MLP neurons of a small language model. Each row is named by its layer, matrix (down: output weights) and neuron, and shows model dimensions 0-191. Each number is 500 + 25 x the weight over its row's rms, rounded and kept within 0 to 999. Numbers have three digits each.
After each neuron's rows, "fires before" lists the tokens most often just after its 100 highest values on Wikipedia text that the model never trained on.

L13.down127:494518455492502482483468501531493496529491490528484479467512476454515465495493506481447459524549468472472511513489506523491489484504556530470477499499474465490512449537499460490503501491505527465511490488486516476479529497560511494478512494472507461513504506532463533439484454496523493526528512487494487471506468543498519525473501501487491520531495509470544510496517514501477568507463481525528508490468472509503515534517539487502511549482518520480448502508516493509528497466491488483457467514477540536552529517482540501529506502468455547449488504513472506506481499498480480477
fires before: "%", ".", "a", "ial", "des", "°"

L10.down497:512499502477506503498480499535517491506498490499513467516537506532505488496488495463496504504492479457534510467489522493478494496527494536506471489465520525503516521523498506511508501496499498523509478489504508507500193481501518485509519504520475536505514470509490521488486502490519493507506493529489508508500493509481493483516517514503508492474523503473489496487499483487493514488529498536490479495501494534509496486509490507489507517478495512490511519497544508492494496530508486501521487485471491501488506502506496514515580498505521526506511483515496508466493503523529457480
fires before: "-", "\n\n", " The", " In", " He", "\n"

L6.down234:485487500507534460510551474547480510488474478502508490526498512486492530501476472472491478517495467522490514513531483513495516517538503508467500513537498480509492487516475520478510545487514475509553528507471521472505416518540449488516521525494495504470515517481462512437504473479506501525559531496527509517457543503463520501485504486441530496518556511516477503477510489472528495509489510443541549484485527491479487500549519457501487518534495520516512459563524509521497503515522503517493491484463518496525469491499550493478502476482485508476470525523508513470522502534491507512
fires before: "-"

L7.down527:526522532484499539476481499511515492490526483464536509522522502527534457495517492486520507498522486497524512503547480491514541495524519526502532508543506502495491460503500460534540462495530437506507523488532504482514514538523510472467495479510472518504507492476445503471498474467496492487532510529520484493512457485450524468482500422493515500522543468511497475501519483504515438452489470525517485502524480484524524472544493486490531515509534486471531536500503493487496537473505494505482472463500523530480482508501491477552481483512470525438528464505501489510487467479530525473
fires before: "-", "\n", "°", "|"

L6.down510:553508497511492494518463543527482494535491498440507465533546524517479494494509512481474510437507522531486521538460513482499488480524515522490482475477473457503476444502466489507491492496476525508521475479525492514518540516513503478479475498517514511556536471526486497556493468538458481483494482494520529527477506501514508490485460488503511510537510503532496513489477516497473480485502481473469467463550440523514505457488514525494504515542491508502474499472436472466499526489508496507477481552459490486559523459517529499550502489497511473510521489511565505502503472563440471501
fires before: "="

L3.down549:478495480479513525525506510502514488543546497538494514535497540524497508534485512499515499482566475450477504519531494499504528491535495485505527479493521497528458502525527515498475482486494537524530486516549497485544448496510503443503482516470476504467528517469490487525518521472461485472494470551512544512498474539497515512477511462465503466488491498494486474501543439507494478545506553493514467492515506522456496516509476484546508500497484468515504509527514483487509474512529524499478507501492466490489535483521480495518539477503498460497517530454535521494471475486477543516
fires before: "5", "9", "1", "0", "3", "2"

L5.down621:512509485520474454508481516487508517442492531506471503529491530508525493528475481520513496481479486542468532474506478509529485504521492495500478507478466477490501515515459522512485457511536536525526509476507498489517475501493538480478488486513510525553510459498468486436526485532503506487471507538472503489521526533488542523470496483510499514480489520519499512546525566486493511481510534505486526503517513454484538506491511523460492484499471477552495552499479482518488534502503541483466481506516449511509540463514536545543550491513485469513461487471481478536460525505491502504
fires before: "6", "1", "0", "2", "7", "5"

L7.down572:527515494504484458503484496498548481525429533526527498453515510457498505483529472503522541516510517480474488507508477529565520520517460492515525483507461494494505492483527464507484483522551504493512555536449505522468517501505520504551520505492488473510496534485503497540533514501513496485500552491479544522550517491537506478496492512493536493529486518494510499481525471494464544475556525489506481506472552521481508512518488474478530489490494459487516506492452497484496492526522515488525485495474515493470524523507525504522480538521470500546515515506478528495474494494475513477
fires before: "s"

L6.down477:504516492530477513504516523515472483470463465468529475480506486512496529477514505528507470478425538518490521497523510521479505534502432516468508469512509493491461477499518557521516535523511498465497488472507474526486522474540518555490502506481525512466529497497471478526513424464493515498493465482488489508448482497527533500542481513524481471515493513523510505467509453472533489522529494451523480500511503511492496521504484539463500527477482505503472487522513516503523471488528476514519452499492560510511491499539527504504501549506538544474531499506531495489541484464478496471
fires before: "-", ")", " 0", "in", "  "

L3.down414:487523502525499496546513509535510515504516489474516515516485500509512494534507512495492525492506505525475506512496474464440554507506457498498490503511488493515475513505489531532500468458534527503507474449505485477506519526529518491503488498506485503478459504504528481510490497489514504458439505470476580482533497496509520508482503527507476508472459470478535520496485537512526521527538493487451461486518479521558501520474494498493490481506526534472515475523471524489517498475493523504500477522499481511528494510516568513519559457525498479535497481484508532503486522541473465467
fires before: "0", "1", "2", "3", "6", "8"

L8.down621:494496531494485487528497465519493494454494502541494502512476494458508469483504528499514510527528496521530508500472468501534490512474495500477484530518519532483495494450514494500485529482505534499512502499587521526506505572485458455498566524482475493499511501502472487442507512500504533458501528455488483482481480506451484502511545516513516475515526526522480505474520502536516493522493486475552536504506479534500486474495473518523478520516510521466490466440520505554540499525512486472484544493458497509474520453453529513496536490447501461492493519489471483493424501490521459472
fires before: "=", "\n", " 20", " |", " and", " High"

L13.down475:497537462506540519475486499506517499465487490572505502498478505483450501494522511501524451526549542448473424452450535489523524497477525529520485484479469520516504501525503516507518485469461490485517509539536563555504489493526500538506506453546533491484496525507467494497507472502497528482501518505474506498489450514490481520521499522507448513509509520516471489530507465506490443507511497531460510508504505493502534524514525492474541494481522485514467489482549527489510505495509493496524534554526522482525467507532510511516496490436496460523491499535524592474476492499506493460
fires before: ")"

L5.down534:502532508470514462492462520516481487488488509488553492546510537472517459482485504520467475523463509450449455510541511519569477479481528492487481523475554464515519489468486509510489515496511527527500494512538480509532461496501501469488487484464520470506484487470488503507479525478466505532474499510461478497471486493467525472518480502525473551508506490512533478480472445468518537499501487479490526502517504505496526512531505503512535484517468484491503506489518466471536508463568480522499524513479508475527488522506475518518540516522503534502484498485494491554501513519474513516
fires before: "|", "-", " |"

L6.down366:514488510501523495488480486465517492509460537498510523493505496505457497507447466449506478548497490456485511480502525519531497469514521507447512496540491505513476479539493501506515441498495511484485500523492482499508429467512476483548510486518528497491512471496537522472526501497508478497532502506516494504499527484530459484492497490485529490519520509511501521505518507490471472519485514471566517542473529435471491495496514476523493534531531488480516537461527497504497493496509479491522494527544533504476500520478505459521518562508462553550492551480488492484450514475511511505
fires before: " |", "."

L7.down338:517469454496500510478507502489486495519491504472490471519516484489519541475524500481476517518470500535498499517496545493496491515481503507518480457528510444472464561520529511509508485527514509509529486465560501479524440513486522495500525537537520474527487541510494492495478486491487467499514549527499488465488494504497500504480510463508467487515484515483510495479484515436485491473479496524529489469492500519482506487517517522480528462517524504500473493491505485474463500496531551441510538525488490486489528519520472488528503484517527482536490485504543510498504454480483482492
fires before: "=", ",", "y"

L3.down448:522524489514492543528508540517508486517498513475469491528483470518492487481497446486536523513502496524470509545491511551513462503509507474463496527465522481500468458463509489501542548519496517531497484505540520511492504523463479457469553459494514497501519458471494532525483530497479442504542516479454469494496510479481491502480521522481466488519534506500548496475546497504504469463499505484494474457512512486496520483497472494499539453455486436549529510473511488511523459518500538546489521495520462533491508504500471505493475476478489508487504505501523513523483528472458530482
fires before: "-"

L10.down25:541480507534453491509511505493491493541494520515497535492504522521506479513518503489479503497479493479495470481494514548502494500517491525504533482473491486493503497508524457510503481526504517510512496523506517495475232485514511525515524490476498505495494471493488505489462503489468486507477529519517477491541491498484500536464516510480492500511495499455511506481489492542475512451531475499501524511524499516506502502558523493515520493526473490503503508530503490502506515536517511520537513513487486485495490509528498468514536486533469511521528489530483500491523481524489495485
fires before: "-", "\n", "\n\n", " The", " In"

L6.down351:501499446481513478518508507540489500495516508500475523545542513472500496456503512478498553492485508509497527519513492503489492490523486482496489521481518502508472502495505475514541499483467495519502487488462539501527420501536472507492519473485532500459513505489509480464486485434490526490491509516474518460487474540479524507530495486532471438519524528495516509485517486495487555498515502467493495486495497488469517486474453471461461492533502483489507477539506495476502555505537459518521485478484486497447450465500570507533470433492464476493529515512465558477493514531487487506
fires before: "=", "-", " and"

L11.down404:550532476494529507524532482477514519468506448537508479489481467472496502467479484465548469487514502488506483496478552514516486505455521529536512510521473574525486495518532527514511539490502514557482476506531500486510573505538511498457511473528491514520560477485468490522525491502478500515515459494469472485501506473507465530535494508527480470479508477504503423518522487496505478542485469525478499480516494464502489506496486525494499537489450511499478521508523506507507504482499504488481540544523527529484485453470485532485511501534528488520521536517455504475477446514500483468
fires before: " |", " (", ",", "%"

L10.down359:536531499514472487496502512493536499503508536511520497485541476471496504493491482475554517486541525495523540522466459529491558480530476484520468486474519517479462508519498493483513467503520495489490509485527489458488528522502508521444469441508536508471512516508499467483472501513495503471499479476517519480528501491527503483528488522521528501540503480467510481524461517522474489531479534515481498490496506503471469509489497499529474455503498529519534493500455536502519431492507516517500491545434505523535536531511460488544437487565480540453529466501492527517527542478469501459
fires before: " |", ")", "\n\n", " is"

L6.down49:546484496521492477494480494485529468519508490464494540524496462527503526499501496519476541504474489512494453494460539493463465504525512469477563518521504483473548458479485515492500445557476537536427484474481457487524510466501536457502467501509515514555501484553469494503471501504477502511533508496493474514501510469488507510485533506538471489519473452458505545482459516519483554481509514520499508488515495502503474492481539533518510514482508490512480494513512482489484489470474494480535496454506503502548515517515469513492488506502504488505512516479517518525508478480497510530
fires before: "="

L10.down150:478472510504543486507435492513500544533482512514527532516518535481508500511473511513516537400504508467502533498521499484535486480510484517501498485494468507517549467529497485512522473478466468487517518500516486464479548496503509478510510520504470496503501481468469505557498508472515492472499487506488506530519496489445446474459541450539494462510502533549527538475480491468533481483496518458519493466509494525524436482492472504507512490487473515482519440514484484547524518490518528510461528474496498501504511557495505492516498488525507485512477481472488481503480517469522520538
fires before: "s", "-", "22", "50", "49"

L6.down216:470506519478517484484530469525476484528533511517521560510499508506453531507495539522505516439489473477511516524498490489477530506472535516475526503541509516526486506453493538543526479492491491515456455493472530485483594507530477515498511470531504517527520547532518510493461465523525497507527462490539479534510481504479515524490536496466495510509534511517508570498497509473504450480524489478480480519540465479495485519518464505478449533504487520486456536457493461454506526525492475491499478540512526502529512494508500500495513500476506523515517501472455471506509491524496478514
fires before: "-", "\n", "  "

L8.down485:500498517540494519506504502472490462496525483553502486483511493484506509507504466536515482482452461489492498514549548516457482507477543488479484522547509480536504540504471499473467496477497462467507513526479531544494427519463492516525472456446465491457494535484490498504527497519502475470502520521472510534485462517487493493501544458527517507494534486534499465497490515461559471506507483481477465499505479499538484465519499524488473507505454478477503542501539507530508477457497488492505530540489491509535497499473501471484505512498495510518523519486501507515519539536506505484
fires before: " that", " the", " in", " to", " by", " it"

L13.down319:487496520499467484522507556510513511519502476558515508498496537493475492521485493503522488524505466486504477496547553490507544484501439465505504511522487490507513476488483473498481516511483539559512482503461489484504545512506505508543542472533523517494516489563436466493538457551525537546440508548472455499499533514523488495477467537469516505503492499532519486513522539494487504472498534511501493506489482495496552465516520495523501559504488525495470500451517484476485491508522467485517519491506506487502528491529484474527475477484524460513511471481510487497498486511451520487
fires before: " |", "\n", "."

L10.down570:509515501495519500501500519522517490513505488536507507506512492527524495497477513498501490503475481499548481492517471493513516493493523515500467500462491512509494516499487518523489514478481484500489487510498534507491181492475486516479502498509527502495485506496507487533484512499497489495480503514486514500503496507493498516472493497504518517501507518490494508510512511506509489501551484486517518500495518531466485478499478507481488500515489480518517505505492478498480535473509523512522524506520514486497477504547475504506560517508510515512480499538492484511484524495502470511
fires before: "-", "\n\n", " The", " On", " He"

L5.down342:561526525499531479528477479466493510481468489494495519510527535432506518502506508531492493489511514476508506466467529517474515491444479493514513481501492474508499516490501499462510508535564523515438524487479453489504494511507498496533535458521479511469546512502510508491522523477521537518489508503514491509529461501475509551542496486521485531463483561494460536488485482498502504505543511505491508486503513506484480501536523510505535516523521517519482508540522513508497463514498492485525496484513503545504486491489459512485514491471523507450492534498440528495491498507499498501
fires before: "=", " ("

L3.down632:543476474485529505510474462482460516503466423483493482497478516484479506530471511452497469505497466514494454477508460489507525533513494530473518544503509472487506516482499508534522556468487487487516507534522506529524528479486485505508515480509492501552537509516535526485502477485487495494501478462504498531483528517496510491522522470526472523530538518521465481502538483522514463477535498501476508487492491520487511476548496469531509487506500549525511516515503464508476498509500466505477508496518527510461496513495472473584438464493509518463452478474467475546536510522503497501
fires before: "="

L13.down635:481521463474592501476482531506455484496506480525485523443513512511465490463499509520499515514501501526532507495493514486488512494524508492489524477491499463446509504456504505475518465526526524476507498503505532496508471507465451573503538472514465523508526502531512533501477462538495456499534512499532531436471531467536524518499512477490499520501487492511482490462448506475524515541522453503517497519465495487486531499523497486529499522490489505508527520521496538512466505483497492505495496535517552501485512494465500491522493515485486564499426545493514495487533529450457537510
fires before: ".", "0", "8", "2", "6", "9"

L10.down100:540509496501456503482487540530493486447490523553485470473510517461521471544500518490511530506472467489544484513504493492464515464452511498508471486514493469526493519500532509558510535470496517492486511472466455496485506518499501483483491542499509500503521511508521503486447446468521503493533529491483510454522525502507459488499490495534509545454505476490506517508516489524500509497484495468517486527471500463470505469490474488506509525533478497500564468526476504561520504557491560563478479540509516545516534481469492497541506479501478503473466490496459517511484501509486529486
fires before: " the", "t", " his", " which"

L11.down107:515519541518517523531481494502477548490478512592523459494501510484524534510524481440518492491484513539487485526461475489488471488506475487457515483501479491488528548488515503474531497477534537487569504497515508533504602491487476481510508477489511523514547524536498505488507464450500533493517474466513521532511475506494488506493483521469476513484465526529491474500507521486527519480535480529491506513517504532498482522561485467467505525469495483485510493503483513503484516511522520471508492485449478474474481456511490517450513471564472554516510501501510454493524497500515521496
fires before: ".", " on", " in", " by"

L13.down362:568501491496498473479464462505473550477486539498485546516528492497518493505491486499505498521501470492524523534484521505495479469526504493493525453524517516492505491481562536514483511491465527481477509527478506504521568503467511488500514462484505504492526535508484452485470487520505475481474437499507483512516482516460476471523523536503461498498504495457478526482520520497488489490509536496465498420514542523482509475524486484468500533485514494497509471526489467521516499541513533500561523506508490490500482493505508534547491523466528551529495528443482506530497505508513498499
fires before: "\n", "\n\n", "ae"

L13.down220:471523508510483489506489483517459475474496542562507472520515480551482516509475514458532501494467475526531495527470484489514513551492472483500488472478505529532469490480488479503487523518462521534534502477525501517523490488451503503477551513488537530469461481500527528494478498444522524527485493508492513515487530554490514489538496487518482500485550527474496503491560499488519527463498517503456468505526513501486510475530465524462512484506490484480482533528498527496446511471476516460475480499476489524557492523495478536522495510528507470467506526525510512503512435553513508498
fires before: " |", " Candidate", "yard"

L6.down103:516537537483504460505504553517509508494477483493492539487513523505508483511444509485498490476496492494453502501498505519497517479507483446539483490485496532509546497491496519469467512474481492508510544453519503486517539512492533493484467508478485468514499484531486484482517514526525492523512499512489487476466516479495497494463469505470540473518436463470473515502479509517506529504500454497504496478503474498522558561491483487519510492491549517527535468489495483502475498537506503507502499416506472539507510532550437530508487534512456509468470491467475496506489503542507535508
fires before: "=", " |", "4"

L10.down143:495476477511509497476461504506504531525490519453482486534472507476525525479486461488483489533499502493513494467496524512493522490514514518474497484512483492512485493496489529512525519525495511528482513500472494536516245483494515489494520517484522535478490497475503501512497474475505513504470510477453515495504533495501463530521481524527483493504474481457488478474501505467519479494519482541481510523510488509498497490506498541484490519511532519483488513508476494513498504506511491512475481513492485485489477530498511544524521530520516518475505506512533512465512502521530433479
fires before: " (", "-", "ns", "\n\n"

L6.down58:492517516470520466502489477504524537544473485508465493551479488529502501500476507473497485477509486496486528477534548478482480524503511506476478558472502504507517510499490491522483449511486500483501514469557483544498441491502537508512444506492514447472527495479512510511499518498512500487514510471514452520463497513521486528481526481519495487489509502473490546470493537481494472469484490556496522469457544495482470507548498465494475555474483507532517487492512525524504468484550464503499534503494489445462487489486551472541459502466531509514475482528509516530482527513502499509
fires before: ")", ".", " (", " |"

L6.down301:504508458505489457507486498501486511511480485531493470457504512453506542491508496527482469495513468522541528508478463503530466496516525496505426497486519489469545525487491524500501473515499520509528557462448540525528417539521491523509504498515500498536524478515476526484530539513463490516494473517488507476481512524462495513520490503489493515518506465545476496463480511504515457495514518454558535532533479534521491488505500480480537503480499464540510517527492470506496469542520514475496431509488439467495470527505478541487546506451518458524508436506509499504523513517467472520
fires before: "=", "  ", " 100"

L13.down613:495491481509500494499537512485482491539457456501494468540481516516537515494534487480496489501474499509469498535513470514466492541468546456572518545489508550430509527505522464511486499493491474529476534540488499490444498482520489489522528489496497497501499500497480509524491533448494475511522508508488511490524517526478507512512527517522477485496482485471501507486530530519479481505495485492571552530489509498488482436523511538452522511510491483483495527494514518505472492532534511539483465524514523499482498464538453484516509510462503512515512510506526506504506517509514486484
fires before: "="

L8.down244:498517483536530548510458474514486480528490501482525475479541456495499510480485521540494495491506491487558513480510482532491514477509517507480491497525524458542510476500503516508516511520554502505501493487527493504517433491488538496546505509512507512500508448464532505483503474560509490558514481479499493471469479513490518508473471509526520519566446488445535506493486549510493501500517474502518486540462473475447465451469555486501549496523476481516498464498471492533478524491495554498489530475516521502523476507556452479514516497526525512539461488511530497496504518493473501484
fires before: "s", "t", "ing"

L13.down458:472491509465515467512510495504479451486505494527480515449529491526530523479481485474481527511533473464528496502506507528475472523515485468516531495530524472518509514504464533481537529496515517502519519509473471457487516529491516489454500482487505489574535476523528507492507479502492456502499544459529515507537473521512502497530465536455453487491500510514486533545441487505476504510486476499527505525446488490526534499498509517451476517437497494527519504536476525524528535507521453462466463533493463505490519510539474511492503529437505498499468438493473485517498497484553488516
fires before: "|", "."

L2.down567:546490488525528490511529489502490472495490509465521484496498517492492492491463542488529531523521470542466507497544479495489496510464506478493563556548503549510489452485488491492508468459506496502488518524470505499474507528509512479466501473533479447476506552462516520498491530476480442474534496507519460458528479478487518474491529494506514495467495478497526513503484492445506492487504557447523518540501516501516544487507466495516520485500517470503480512481482484505514505468527487492480501493499498504522491515539524473523482524530506486471511516467521524484512501510524491490
fires before: "=", " (", "62", " pandemic"

L6.down623:455528473514517494473461523471529475492509489477511476478515460493449512478463489532515493514499492580548478444537495548510531490501550543529462521566540470491471533524507501473514517507483479498526523502542508522514464469488531483472524535505562534470482502465522542488510495484506530518463515506520514506526508478483503510509466519538494484496476523484527490471501513524512487479510503478448530489485500474493506504474492534484487482517481528519537498498497481497485520495501514478501503570478514471496526538548537467452512478495529492504460487503485512480465467538512525472
fires before: "=", "e"